Weights of a small GPT-style language model, trained from scratch on English Wikipedia: 10 layers.
MLP neurons of a small language model. Each row is named by its layer, matrix (up: input weights; down: output weights) and neuron, and shows model dimensions 544-671. Each number is 200 + 20 x the weight over its row's rms, rounded and kept within 0 to 999.
Before each neuron's rows, "raises" lists the tokens whose logits its output raises most directly, leaving later layers aside.

raises: "urance", "-time", "all", "view", "fl"
L6.up125,217,217,188,209,213,216,209,167,222,200,180,208,184,219,198,202,222,208,204,233,181,183,178,197,198,196,202,227,198,164,214,219,182,173,179,211,158,194,223,214,227,225,185,215,215,192,173,189,214,192,192,199,242,218,207,151,206,227,205,228,195,168,235,202,187,203,236,225,192,200,188,206,206,193,168,166,230,170,210,177,195,191,194,211,185,195,240,194,198,215,191,190,176,185,176,226,209,210,187,171,236,234,195,184,197,217,201,213,218,203,221,202,231,194,189,241,174,227,212,214,181,166,169,198,162,192,249,164
L6.down125,213,221,206,221,217,209,199,192,187,200,190,220,183,215,248,167,190,195,220,167,227,188,152,172,246,196,196,212,214,165,198,226,225,180,177,223,186,236,214,193,180,236,154,202,202,193,173,225,203,203,186,201,223,207,193,183,224,186,181,175,205,188,223,218,209,214,202,198,188,229,192,176,234,176,216,215,219,186,226,205,199,158,220,219,191,206,192,181,239,228,187,182,186,166,239,196,235,190,188,171,204,205,232,199,221,208,192,199,216,188,208,183,223,207,184,192,208,205,227,208,187,198,193,194,173,174,178,191

raises: "ring", "burg", "ship", "wick", "ner"
L6.up1339,194,206,196,192,220,234,181,190,205,212,168,228,199,171,198,156,170,177,213,188,148,215,183,204,171,198,188,215,226,222,205,238,199,196,208,146,221,208,228,164,224,218,221,201,205,191,225,208,193,193,201,232,214,211,206,199,215,177,203,205,177,175,205,229,204,213,201,212,212,167,201,178,200,196,182,212,246,184,182,204,195,209,221,172,186,211,208,204,167,178,218,205,230,186,171,202,203,183,170,196,169,190,219,180,208,192,202,224,216,182,211,232,168,205,217,208,248,213,212,164,183,195,194,231,172,160,234,190
L6.down1339,203,207,212,197,199,214,203,191,202,209,192,196,186,194,178,154,171,180,193,198,184,171,188,200,188,181,189,215,213,241,210,211,213,201,201,187,208,220,200,183,200,209,252,191,194,185,198,218,202,172,183,231,209,205,179,218,233,216,193,185,204,190,209,207,172,179,212,232,177,199,215,177,211,148,217,189,205,199,194,190,179,232,215,222,185,170,184,223,196,204,185,216,230,170,211,201,191,150,206,197,185,230,198,184,233,190,169,196,220,197,206,187,183,209,202,246,206,193,187,183,187,182,193,217,198,191,204,178

raises: " July ", " June ", " October ", " May ", " March "
L6.up1850,195,152,219,212,181,204,237,192,188,221,189,233,214,211,196,187,191,198,183,232,224,188,249,180,200,215,168,224,171,212,183,229,189,192,193,221,221,201,213,228,225,207,223,234,188,211,227,220,189,208,163,176,194,197,241,210,199,201,190,205,168,172,209,247,209,179,203,221,208,196,221,193,188,221,198,176,191,232,187,218,213,225,182,193,228,208,162,190,198,198,220,214,235,176,202,201,190,259,202,206,162,211,230,193,216,237,196,166,198,199,219,208,225,226,164,198,202,174,175,202,200,184,213,215,202,187,154,165
L6.down1850,200,222,157,202,224,183,191,188,169,231,168,226,193,183,178,219,215,194,216,164,180,173,216,195,224,183,212,190,211,187,200,207,177,236,170,195,206,206,182,229,231,184,206,217,217,199,186,185,213,190,190,203,198,219,235,167,198,139,204,203,194,182,190,207,169,218,230,209,186,139,191,200,203,198,188,208,225,210,208,191,187,215,188,190,228,189,190,175,208,191,157,206,197,188,235,233,163,208,166,234,217,205,180,188,193,211,191,210,219,186,149,201,190,186,217,211,196,174,181,198,173,206,234,203,214,190,196,201

raises: "wards", "keep", " complex", "ward", "lands"
L6.up393,215,192,224,213,211,203,230,228,185,208,207,206,206,213,184,256,185,212,183,216,202,169,197,182,196,195,246,186,187,197,211,209,192,218,198,214,160,192,220,220,217,197,221,199,190,167,205,235,197,198,200,191,216,174,163,180,202,188,219,183,182,170,216,179,203,224,234,234,195,216,132,224,255,183,148,210,173,228,207,227,174,214,183,201,212,226,168,220,229,204,230,179,189,198,207,202,214,218,195,241,215,193,217,188,230,192,182,174,200,215,181,204,188,180,219,190,172,217,186,195,183,169,188,203,198,171,219,188
L6.down393,192,179,224,193,187,193,196,200,181,203,221,214,177,225,224,212,157,220,179,228,226,181,155,204,240,187,206,202,202,170,244,222,236,196,239,194,218,218,192,173,187,198,193,208,187,228,194,218,174,202,204,205,193,202,195,210,176,210,192,192,200,166,186,188,162,234,215,203,207,197,183,202,218,181,233,208,183,234,223,206,190,170,207,208,197,196,198,226,189,174,182,220,193,211,221,210,179,179,202,206,209,231,193,216,245,164,154,212,214,167,167,189,195,240,187,211,198,216,170,194,168,191,187,236,202,206,201,179

raises: "jects", "mit", "like", "iqu", "ordinates"
L6.up124,199,208,179,154,207,181,192,163,203,197,210,213,198,195,202,160,195,186,213,202,164,192,202,240,201,220,207,189,176,210,236,213,169,212,208,210,205,195,244,196,193,195,177,195,214,168,177,212,180,215,255,194,210,219,207,181,196,167,205,207,207,183,230,199,197,226,213,226,144,220,213,214,195,216,180,240,203,175,174,197,197,196,179,212,212,212,194,198,167,204,232,181,219,191,180,196,198,161,216,190,174,178,223,191,194,196,197,225,212,180,176,216,226,221,215,185,238,206,187,165,233,180,191,175,233,224,176,221
L6.down124,232,222,218,172,209,210,201,237,207,181,210,221,197,179,203,218,181,206,241,163,188,174,170,196,221,184,210,198,196,172,211,208,202,211,173,183,201,219,196,191,187,174,168,161,177,216,188,231,196,206,244,163,218,194,196,217,161,189,208,176,212,209,208,202,243,192,207,233,230,239,185,178,188,225,194,196,177,212,200,180,210,212,175,232,164,199,212,222,169,235,196,190,222,186,194,216,169,199,216,171,181,183,217,220,189,196,221,195,197,181,194,228,205,201,190,186,177,191,204,169,201,200,219,202,208,190,166,182

raises: "way", "head", "ym", "ot", "ott"
L6.up1579,194,187,180,217,206,237,187,220,246,179,202,166,208,199,213,189,212,195,186,225,188,172,194,191,219,183,212,196,203,206,208,212,235,177,205,131,214,188,195,172,211,237,187,203,231,224,190,208,195,173,192,230,208,196,225,202,200,202,202,219,186,188,179,216,213,207,208,205,184,221,200,211,171,185,192,196,203,240,201,195,189,187,196,216,213,215,184,218,195,221,202,200,216,186,210,191,212,199,242,198,164,190,180,208,205,206,199,174,207,222,260,219,203,228,208,231,183,189,204,209,215,210,210,233,211,201,162,211
L6.down1579,189,194,191,178,199,213,188,198,172,195,200,191,183,192,206,223,175,187,223,200,185,208,233,163,197,195,233,171,200,212,153,200,189,194,165,185,196,194,210,230,196,205,228,184,196,192,192,214,198,192,193,208,194,176,166,194,210,189,194,209,209,209,220,229,203,182,207,212,192,202,205,157,186,203,221,201,171,208,209,204,191,157,198,207,210,219,214,204,212,191,178,221,211,202,171,208,212,194,227,164,187,211,211,224,231,214,218,218,255,171,194,234,191,223,193,169,172,163,172,199,204,202,209,218,222,185,186,239

raises: "ms", "min", "m", "math", "mit"
L6.up445,182,174,211,175,213,205,179,234,180,208,235,221,191,176,194,211,188,198,225,202,190,199,189,190,180,183,197,214,231,181,189,174,219,225,202,143,157,202,257,194,175,188,197,178,215,185,217,201,183,231,212,204,203,201,222,217,170,205,165,235,151,157,228,173,214,188,174,209,204,209,219,187,212,204,168,196,238,192,185,221,207,206,160,197,189,237,206,212,133,200,220,167,178,188,234,190,178,226,197,199,192,169,197,175,223,195,198,178,224,178,178,170,179,200,199,197,207,228,195,216,213,181,204,188,217,207,163,194
L6.down445,193,211,206,191,181,175,229,197,195,207,173,183,213,219,192,181,192,203,188,207,205,202,239,200,217,217,186,197,217,179,240,211,199,210,159,218,237,179,242,161,215,207,222,206,166,215,229,189,247,228,217,214,193,177,194,191,218,143,175,182,191,211,225,180,220,206,213,186,201,198,206,211,193,249,177,239,179,183,229,211,182,201,181,206,198,165,202,169,199,238,219,223,228,187,182,175,215,220,212,159,212,195,209,223,207,225,189,212,214,172,187,206,185,207,229,170,159,163,244,188,165,197,185,201,207,194,204,167

raises: "th", "ye", "ge", "gy", "me"
L6.up1751,189,174,232,201,246,163,176,222,174,163,189,171,206,200,208,220,198,204,187,216,159,205,187,186,192,200,189,220,217,208,204,219,172,223,193,217,169,214,195,199,247,187,215,211,197,208,201,195,173,176,179,231,215,166,199,202,197,190,177,197,215,177,180,189,200,182,208,204,206,201,243,192,225,220,173,182,198,174,203,230,175,194,189,194,217,233,205,195,193,187,205,190,214,220,167,186,195,203,195,199,205,201,165,185,191,152,203,194,162,200,197,202,229,166,225,189,201,199,213,212,188,216,190,200,184,208,195,205
L6.down1751,209,225,192,186,227,194,163,200,208,188,178,209,190,179,202,237,214,186,171,221,173,219,238,185,220,216,194,177,209,201,233,175,219,185,221,220,182,182,176,209,200,206,202,199,209,186,228,220,206,209,220,214,174,201,209,176,207,195,238,178,223,201,196,220,198,227,235,195,195,197,228,180,212,205,180,197,199,195,200,219,211,184,174,198,207,160,194,204,215,223,202,222,159,177,202,168,219,259,199,207,193,269,182,200,208,196,225,208,204,216,198,198,184,191,198,198,174,204,188,197,196,217,190,200,186,201,170,213

raises: " July ", " November ", " October ", " May ", " January "
L6.up254,192,184,195,186,211,196,195,211,223,223,205,222,178,204,215,192,253,216,230,184,181,172,224,200,190,215,187,226,175,197,177,217,239,197,218,199,177,210,225,204,176,195,167,238,204,200,212,182,194,191,179,192,216,187,195,196,202,198,201,248,202,182,223,235,177,211,197,189,178,205,240,215,227,185,236,157,188,179,210,192,188,208,203,193,199,197,206,208,176,212,169,229,171,192,192,216,192,195,178,230,180,218,222,185,197,242,188,167,201,174,199,201,199,221,162,146,220,187,208,224,211,189,207,220,238,196,182,186
L6.down254,203,184,184,214,177,215,195,190,186,209,184,194,207,186,219,203,228,207,182,187,201,219,192,181,248,208,187,222,210,192,218,210,211,211,200,210,208,205,166,197,178,218,162,228,177,202,157,158,218,210,179,218,178,221,206,180,199,210,229,201,173,181,175,194,203,208,179,201,181,190,189,202,228,240,232,226,186,176,194,204,188,165,169,215,201,204,196,184,204,206,174,223,181,165,181,229,207,224,185,224,193,182,201,201,186,216,166,243,206,208,165,215,187,236,220,216,228,170,213,192,192,191,182,247,203,202,226,196

raises: "ances", "th", "ance", "ing on", "ly"
L6.up2082,165,170,190,209,241,194,179,225,197,222,204,232,175,226,170,202,214,176,213,215,202,201,214,201,183,199,177,190,252,161,146,216,214,213,206,219,185,227,201,201,205,221,209,206,173,231,183,166,234,197,196,213,225,172,211,216,205,199,224,205,190,191,194,168,184,180,202,199,189,186,213,207,176,225,180,186,175,194,160,185,176,202,201,204,168,170,201,162,203,202,186,186,212,189,195,199,210,193,208,224,195,161,218,179,219,167,195,193,249,222,178,157,198,206,196,221,221,202,207,225,184,230,180,202,218,207,224,187
L6.down2082,199,180,166,202,200,198,217,199,182,193,188,190,177,182,203,213,188,202,186,206,203,194,207,215,183,168,197,208,224,196,217,224,202,150,191,180,223,231,195,213,207,200,207,257,168,187,199,188,199,195,200,183,189,191,202,175,192,225,204,209,159,205,204,211,241,240,194,192,196,198,203,210,195,207,187,187,209,196,207,203,165,188,185,197,194,186,236,217,210,216,194,206,214,181,180,204,226,194,201,180,206,199,187,205,198,213,189,207,195,169,222,174,225,194,222,220,199,208,228,221,206,185,218,223,194,212,174,216

raises: "pe", "n", "acing", "old", "S"
L6.up2869,195,182,214,213,173,215,241,212,206,209,218,197,247,201,203,150,204,203,189,210,159,179,212,224,191,173,211,180,220,237,176,177,196,220,231,193,197,203,185,238,205,196,194,216,226,180,205,193,178,191,199,196,199,161,184,223,177,205,184,183,215,213,201,173,208,213,179,171,219,181,207,199,186,218,207,175,253,193,188,209,202,193,235,207,194,220,193,217,190,180,199,217,244,183,212,215,198,210,242,216,164,177,130,221,195,205,155,210,181,212,177,193,199,189,237,222,189,191,209,191,151,200,234,184,189,217,195,213
L6.down2869,207,182,209,195,183,180,236,158,215,207,227,212,207,204,218,195,193,195,200,193,202,214,185,182,202,205,223,195,216,171,185,182,204,226,227,233,208,232,184,192,221,196,178,187,204,202,193,212,182,192,173,206,218,221,194,221,264,218,180,183,207,217,243,205,199,214,160,211,210,225,202,224,212,187,201,214,219,201,207,168,190,178,212,197,159,214,180,239,192,206,193,169,189,185,176,187,226,226,181,202,184,173,202,187,225,183,223,217,190,200,209,207,206,168,175,220,227,197,182,185,184,164,194,212,172,178,213,189

raises: " fact", "ade", " part", " addition", "ti"
L6.up2782,207,208,166,221,166,206,195,198,200,225,180,193,210,205,175,194,201,196,202,167,173,175,220,202,194,189,176,211,199,174,199,212,193,180,188,217,151,176,198,217,178,188,220,194,202,206,195,195,195,198,200,200,224,161,219,204,178,221,195,193,204,213,198,199,205,178,221,153,200,193,236,225,178,208,193,211,189,240,195,185,190,197,195,219,219,216,246,205,167,199,172,180,214,248,174,183,213,175,193,182,163,199,179,195,216,183,171,174,254,201,204,160,198,185,219,236,206,180,202,195,218,190,206,201,213,201,189,200
L6.down2782,207,201,180,185,226,209,185,172,189,210,198,208,190,231,233,255,231,195,219,202,169,187,157,190,214,217,229,212,217,215,193,160,202,230,221,187,185,209,189,215,191,207,172,200,194,232,195,202,179,184,213,197,207,193,204,211,176,203,189,166,178,184,204,188,238,222,182,200,235,201,222,192,199,159,190,219,192,200,197,211,217,211,221,210,207,212,200,214,197,213,175,189,190,223,174,196,184,221,198,161,188,210,195,222,207,190,164,226,200,152,208,185,216,205,188,208,220,196,204,211,200,196,213,202,185,184,197,207

raises: "other", "ton", "ically", "ts", "ks"
L6.up2985,176,217,187,189,252,224,199,185,210,220,213,195,206,229,197,184,218,198,178,179,208,209,215,221,195,225,197,213,238,218,181,197,200,197,186,162,182,217,210,193,176,207,178,181,208,224,207,210,194,195,215,205,231,192,194,209,223,212,212,202,210,196,214,208,210,227,209,203,187,186,205,205,166,180,207,231,244,185,200,188,218,175,200,248,192,215,262,177,184,210,198,201,246,190,195,228,220,174,223,198,238,227,208,195,184,191,184,173,176,219,173,208,207,210,222,194,228,189,175,235,199,207,189,200,222,234,182,235
L6.down2985,219,263,196,181,201,218,210,203,181,187,213,236,193,197,182,181,180,202,200,206,245,222,170,206,211,181,208,201,230,188,210,197,215,234,236,220,239,180,191,192,180,169,214,217,212,213,210,248,214,191,194,236,199,199,197,214,196,205,212,182,181,244,232,206,206,199,207,239,200,209,219,185,218,194,220,241,243,174,162,227,224,173,222,191,197,248,250,169,201,242,230,177,187,161,196,217,210,197,252,207,218,181,201,188,195,221,171,218,220,197,182,210,188,180,208,204,186,202,192,239,196,194,243,190,205,185,166,187

raises: "wards", "ward", "imes", " present", " occas"
L6.up1060,212,198,229,183,162,174,189,186,179,227,191,187,209,191,172,201,171,183,183,216,172,215,185,194,187,186,181,204,220,190,163,180,201,177,197,194,226,207,203,241,200,196,180,199,184,202,207,205,219,189,167,229,208,190,207,236,213,220,188,220,253,229,215,195,183,238,209,240,202,183,205,200,225,226,189,203,237,240,204,180,162,204,193,192,201,262,203,202,205,197,188,188,150,181,157,185,193,201,173,226,203,215,209,190,199,250,179,210,208,195,189,174,194,173,176,203,186,207,221,191,158,219,213,187,190,197,217,180
L6.down1060,160,190,178,206,216,248,200,187,206,197,177,221,206,183,222,197,201,191,195,215,222,197,204,206,227,191,213,191,205,183,197,220,205,201,198,208,202,217,209,232,194,234,193,202,203,220,188,231,232,227,177,157,208,176,162,199,214,170,206,211,218,197,194,268,219,182,204,205,220,187,204,198,208,207,232,177,203,196,189,213,197,214,177,197,203,190,212,212,209,210,215,196,201,207,219,173,213,196,202,220,206,156,227,234,232,214,178,217,176,215,169,170,166,174,239,225,176,219,218,215,197,209,231,196,199,231,221,218

raises: "ope", "ape", "ientific", "ender", "ale"
L6.up3021,228,201,232,211,237,215,200,177,222,188,223,186,229,186,205,199,206,188,181,212,190,187,195,220,204,202,194,214,208,173,189,222,198,186,191,176,180,205,199,196,220,221,183,204,224,173,188,179,183,198,225,205,212,208,225,182,197,190,228,195,221,177,224,183,189,183,205,201,190,196,225,222,183,203,194,212,219,202,209,187,181,196,244,185,215,198,172,229,184,168,232,222,217,208,210,208,203,225,226,227,198,214,190,181,202,172,233,185,239,193,160,222,233,196,179,169,204,174,195,222,239,204,178,174,215,185,223,211
L6.down3021,241,193,214,177,183,221,176,205,177,181,227,212,214,222,202,192,187,210,192,211,202,179,194,175,195,189,186,173,189,217,217,160,187,206,172,184,181,199,179,184,183,239,226,207,194,204,214,215,187,197,205,170,178,210,179,202,182,175,195,215,198,203,225,194,215,171,192,214,184,207,183,228,214,191,164,168,268,231,215,215,174,198,210,225,186,192,160,211,198,202,203,197,198,199,166,210,191,234,192,196,186,205,234,188,196,171,209,157,217,201,200,222,215,208,214,160,207,204,212,201,249,171,182,232,199,211,154,184

raises: "wards", "ific", "ward", "ified", "ery"
L6.up820,215,191,211,168,203,182,202,212,233,215,211,195,226,224,181,201,220,218,190,198,229,163,184,214,195,231,213,188,207,214,232,192,186,169,204,211,160,202,203,230,205,217,194,201,200,180,239,208,196,211,163,188,257,172,205,180,221,189,196,236,182,212,184,190,234,211,207,211,189,226,189,199,245,196,210,202,214,197,164,219,182,189,179,177,193,212,178,215,227,161,249,191,241,188,187,155,163,232,180,196,196,239,204,213,187,182,231,226,219,193,151,168,201,229,210,198,194,188,200,216,172,199,229,188,190,193,215,207
L6.down820,185,185,214,225,212,187,216,188,183,226,225,185,190,207,203,192,205,187,197,161,179,199,186,185,203,192,220,167,177,240,250,209,199,177,227,191,206,215,235,182,203,207,192,191,184,217,208,220,175,191,189,234,226,172,195,197,226,217,229,222,217,221,182,233,222,212,219,209,218,199,207,207,202,182,169,221,222,177,182,220,154,206,197,186,195,206,157,199,187,165,208,194,194,216,227,198,194,213,208,203,223,247,215,218,217,193,208,222,209,212,204,185,195,208,182,207,196,205,173,210,190,232,186,240,212,170,195,179

raises: "ity", "land", "orough", "ec", "red"
L6.up21,214,172,176,192,175,192,225,218,221,205,171,207,180,204,211,185,212,185,194,154,213,164,194,183,185,213,207,225,185,195,221,211,198,199,206,200,218,209,200,190,160,190,194,149,213,195,219,196,208,213,227,203,199,180,215,208,182,240,214,221,217,240,181,172,209,228,216,225,222,186,229,190,215,203,217,175,200,188,209,174,231,178,169,183,190,172,196,187,184,196,166,192,227,204,190,225,182,180,203,203,167,214,196,192,167,216,189,185,196,171,208,215,192,191,225,171,213,209,189,206,218,184,171,181,172,173,203,212
L6.down21,221,183,182,195,198,184,215,201,184,251,192,178,189,222,177,206,210,192,189,234,170,191,192,197,201,194,191,181,198,203,183,193,212,222,160,154,181,219,136,192,190,224,199,210,224,201,221,166,179,194,192,198,171,197,212,183,183,174,189,219,245,183,183,207,184,218,192,204,185,230,183,220,217,184,193,193,194,208,205,238,184,246,210,220,183,226,195,183,209,228,176,222,160,210,209,190,231,177,197,195,232,199,242,221,170,169,184,198,213,175,179,189,204,187,220,190,194,186,221,185,179,178,212,214,208,172,173,192

raises: "ibly", "age", "ildren", "age.", " whom"
L6.up810,209,208,176,219,192,166,198,206,199,192,236,194,192,208,182,192,217,224,190,213,168,194,235,207,210,204,184,228,155,179,241,179,193,216,200,198,187,191,189,202,220,191,204,202,222,198,188,223,219,149,217,185,223,192,207,208,210,222,166,221,216,215,176,215,159,153,186,183,161,209,223,206,164,240,201,247,204,210,177,205,230,189,203,212,172,210,225,214,192,210,169,218,202,204,182,209,200,164,216,241,199,218,218,206,205,199,206,207,172,240,201,214,222,166,199,202,219,194,171,194,215,215,167,195,226,185,190,211
L6.down810,189,225,228,208,205,207,201,236,186,192,234,214,199,210,212,199,191,212,211,203,202,193,206,203,181,190,197,210,186,209,219,189,219,230,205,202,172,208,220,195,214,237,195,196,159,165,174,227,221,170,202,217,179,206,207,216,232,229,200,204,180,180,191,214,192,220,206,198,203,196,178,201,208,226,199,223,205,234,222,221,144,224,189,213,222,193,229,207,204,185,215,194,194,230,202,168,245,173,210,212,198,236,192,185,198,180,201,218,206,230,220,227,211,221,202,217,198,240,211,183,215,214,231,218,223,196,182,227

raises: "at", "eh", "ada", "ima", "et"
L6.up2727,225,208,211,205,201,171,193,185,197,208,196,182,189,193,180,223,226,183,176,189,188,224,184,210,228,185,204,188,218,165,169,213,196,201,156,206,164,206,181,205,226,214,223,183,199,223,204,185,216,197,209,184,206,202,166,187,228,190,242,187,184,203,164,158,216,195,204,191,211,156,180,211,215,214,153,159,211,214,189,192,194,186,200,239,194,195,194,199,214,218,190,187,197,202,170,206,205,254,198,190,223,223,188,201,188,203,184,190,204,217,200,221,171,198,220,181,216,207,205,231,184,200,225,175,197,212,152,206
L6.down2727,226,209,201,211,192,210,220,176,205,194,220,199,199,217,224,217,224,200,206,173,189,203,178,169,208,235,217,172,219,192,185,181,228,221,175,205,197,192,212,214,170,206,232,203,218,205,201,197,190,192,204,204,206,185,256,158,164,238,214,207,188,216,204,193,176,224,161,244,193,178,203,160,218,230,176,215,223,225,191,223,222,204,180,179,217,181,197,231,201,204,207,202,184,193,190,200,229,202,207,191,195,198,205,229,183,191,243,192,210,184,182,236,201,190,174,195,208,166,215,193,214,178,182,167,202,205,191,212

raises: "ization", "ity.", "ation to", "irst", "ing=="
L6.up1183,215,208,212,203,190,211,199,199,203,220,217,207,206,209,225,174,209,217,158,217,245,188,205,185,171,202,214,213,204,176,234,195,209,161,206,185,212,192,205,214,257,180,183,204,213,172,198,191,219,202,235,199,219,198,199,231,182,179,191,210,196,243,243,175,177,221,196,188,194,247,181,216,208,192,225,215,198,195,173,201,171,224,216,226,165,186,213,194,192,186,235,212,174,200,189,200,198,213,168,194,216,206,245,206,192,196,198,222,183,189,161,185,193,225,208,209,167,227,199,198,227,205,213,209,206,205,197,173
L6.down1183,206,179,192,225,183,215,184,214,150,221,197,223,178,181,188,199,198,187,221,231,214,169,217,175,200,195,184,232,195,210,188,226,191,188,206,163,219,178,201,201,214,219,186,172,212,147,186,192,203,218,197,199,178,208,209,210,193,185,204,227,210,188,188,199,208,181,194,200,195,194,212,197,206,208,221,171,163,196,181,170,191,163,223,226,194,227,203,229,180,170,217,204,183,198,193,204,199,195,213,199,206,209,177,188,225,189,196,188,186,218,181,187,182,211,178,188,204,190,187,182,187,209,221,178,211,195,198,171

raises: "age", "age.", "ure.", "cy", "aged"
L6.up742,189,190,219,217,166,205,222,225,216,191,220,167,193,198,155,201,185,209,220,226,170,194,225,206,229,230,170,220,205,212,252,208,221,174,192,216,175,176,201,240,216,192,228,203,219,196,214,256,181,206,220,195,200,181,168,164,206,191,204,216,206,167,186,212,188,179,228,202,210,166,201,203,210,193,197,198,226,206,188,204,221,241,183,223,194,192,186,226,203,172,199,186,241,171,214,176,189,208,213,191,221,210,200,203,151,222,214,171,194,224,248,217,191,186,167,212,165,244,205,195,212,171,186,183,188,179,181,222
L6.down742,198,255,204,186,204,210,207,165,200,211,162,190,191,214,241,190,219,197,191,172,169,210,214,173,145,200,189,196,211,188,208,209,230,201,194,202,194,225,232,210,197,169,155,237,179,228,202,188,181,177,223,207,221,215,181,230,225,231,208,201,209,175,217,205,217,210,217,172,188,197,196,239,212,202,204,200,261,210,198,202,200,216,208,187,209,191,234,239,221,184,224,185,182,213,175,163,218,213,197,188,215,209,179,206,157,221,200,210,201,193,190,196,220,169,187,215,194,215,230,167,200,217,212,209,182,182,184,178

raises: "'t", "ve", "re", "eel", "ear"
L6.up370,215,190,187,216,198,212,251,217,234,211,173,241,198,186,170,232,197,181,186,186,238,206,238,198,194,198,189,204,201,221,158,184,172,218,173,217,201,247,192,213,203,205,193,186,181,196,210,220,190,193,176,175,212,157,226,197,184,179,172,185,218,187,172,223,205,181,223,237,202,221,214,216,213,191,203,207,202,227,204,190,152,211,232,244,204,198,200,167,208,199,207,219,184,213,217,201,188,169,199,203,171,173,193,224,194,179,190,216,207,223,236,193,224,219,205,200,178,171,204,223,220,210,220,210,211,221,202,169
L6.down370,214,178,182,175,207,224,227,198,219,172,212,181,231,201,198,166,196,167,200,166,199,219,202,208,239,188,175,178,181,202,186,151,191,184,198,166,219,261,174,187,188,243,190,197,203,192,210,156,164,180,161,205,205,197,215,210,175,193,200,197,213,195,191,221,236,180,210,231,210,186,204,172,212,177,237,195,162,200,171,187,174,190,210,191,152,188,214,173,188,221,143,207,186,224,206,170,219,206,214,163,184,184,216,172,228,201,183,218,227,220,175,197,190,194,187,189,235,182,216,187,215,189,215,183,210,228,195,205

raises: "undred", "igh", "ual", "lo", "ero"
L6.up427,172,233,207,238,207,177,215,228,179,212,199,195,198,189,197,228,192,187,193,185,184,193,200,192,213,197,207,180,199,179,198,188,182,173,181,204,221,212,172,258,170,232,206,189,213,252,210,198,195,216,230,195,186,189,203,236,210,221,192,235,209,195,180,175,183,167,220,221,157,174,225,209,181,189,172,225,199,174,202,181,224,231,185,212,186,219,192,205,206,173,205,211,162,199,189,224,184,227,202,178,194,186,210,212,183,182,192,193,244,157,204,216,207,230,226,179,188,193,241,197,169,224,215,152,180,201,207,158
L6.down427,187,174,216,193,187,174,208,189,194,212,195,209,207,189,191,202,196,215,187,224,176,208,201,186,220,212,198,213,189,186,244,185,212,197,228,229,184,225,185,233,208,215,196,187,241,211,210,177,212,191,241,187,156,182,167,224,208,197,176,174,189,184,214,228,176,187,201,214,192,219,208,187,194,183,256,200,213,168,200,187,270,212,196,233,196,181,190,223,207,227,189,209,184,205,216,213,194,206,187,251,201,191,226,213,240,186,171,216,189,162,193,195,195,203,222,200,210,186,205,230,176,207,197,172,207,181,224,167

raises: "ira", "ll", "tt", "ript", "ti"
L6.up1034,243,186,188,146,170,172,179,191,206,212,187,233,201,233,219,208,190,211,238,178,154,190,180,195,158,171,190,193,192,191,205,199,173,206,208,203,193,208,202,230,175,186,213,190,228,199,209,207,187,184,171,195,203,180,230,194,200,209,212,193,231,207,179,228,200,223,193,204,227,183,218,195,204,209,212,214,191,222,187,226,199,197,202,206,175,224,167,182,195,214,204,227,229,192,207,170,203,214,208,219,237,217,227,221,199,190,191,213,202,164,218,189,234,223,209,211,220,211,184,201,166,189,190,215,196,175,203,225
L6.down1034,245,175,196,195,201,204,212,197,196,213,227,201,210,194,228,181,165,159,189,218,187,177,231,184,200,213,171,191,202,193,205,208,204,201,200,225,180,218,171,180,209,228,227,192,185,187,212,183,178,158,223,164,189,186,221,207,173,177,188,178,193,181,228,183,210,238,183,226,198,195,208,183,227,211,180,225,197,191,230,208,208,186,174,222,183,176,239,166,214,181,176,175,193,179,194,205,197,190,214,224,218,207,197,190,229,214,208,170,179,187,221,201,165,176,190,200,209,184,179,210,190,196,201,166,205,178,178,231

raises: " his", " their", " its", "wards", "ward"
L6.up2956,225,202,211,164,182,187,188,209,188,207,192,221,198,204,197,187,191,199,158,212,172,196,194,241,179,192,171,224,199,203,190,197,204,225,220,220,188,219,191,167,209,213,192,212,204,203,191,176,195,188,237,220,199,217,229,199,216,179,194,221,232,190,187,174,177,233,182,173,185,230,171,187,216,221,179,212,236,173,225,179,173,208,217,184,217,209,167,246,219,185,192,233,173,198,181,207,209,193,183,204,191,204,235,208,181,209,231,196,191,177,182,203,219,216,221,193,175,222,220,178,195,211,208,206,167,195,173,221
L6.down2956,188,189,240,205,188,209,196,211,225,215,194,197,221,196,210,183,186,214,203,197,165,218,207,201,184,206,198,217,195,209,171,201,216,215,238,194,210,201,201,194,189,214,228,198,206,256,181,200,200,182,202,199,217,223,222,192,208,167,181,217,180,171,145,190,220,197,200,180,227,187,202,180,178,163,220,216,208,200,202,146,195,219,218,245,181,191,175,207,237,188,207,231,174,208,215,202,210,217,191,202,192,185,209,224,231,230,211,199,204,199,205,180,194,212,190,204,176,221,218,185,171,192,187,219,192,185,202,210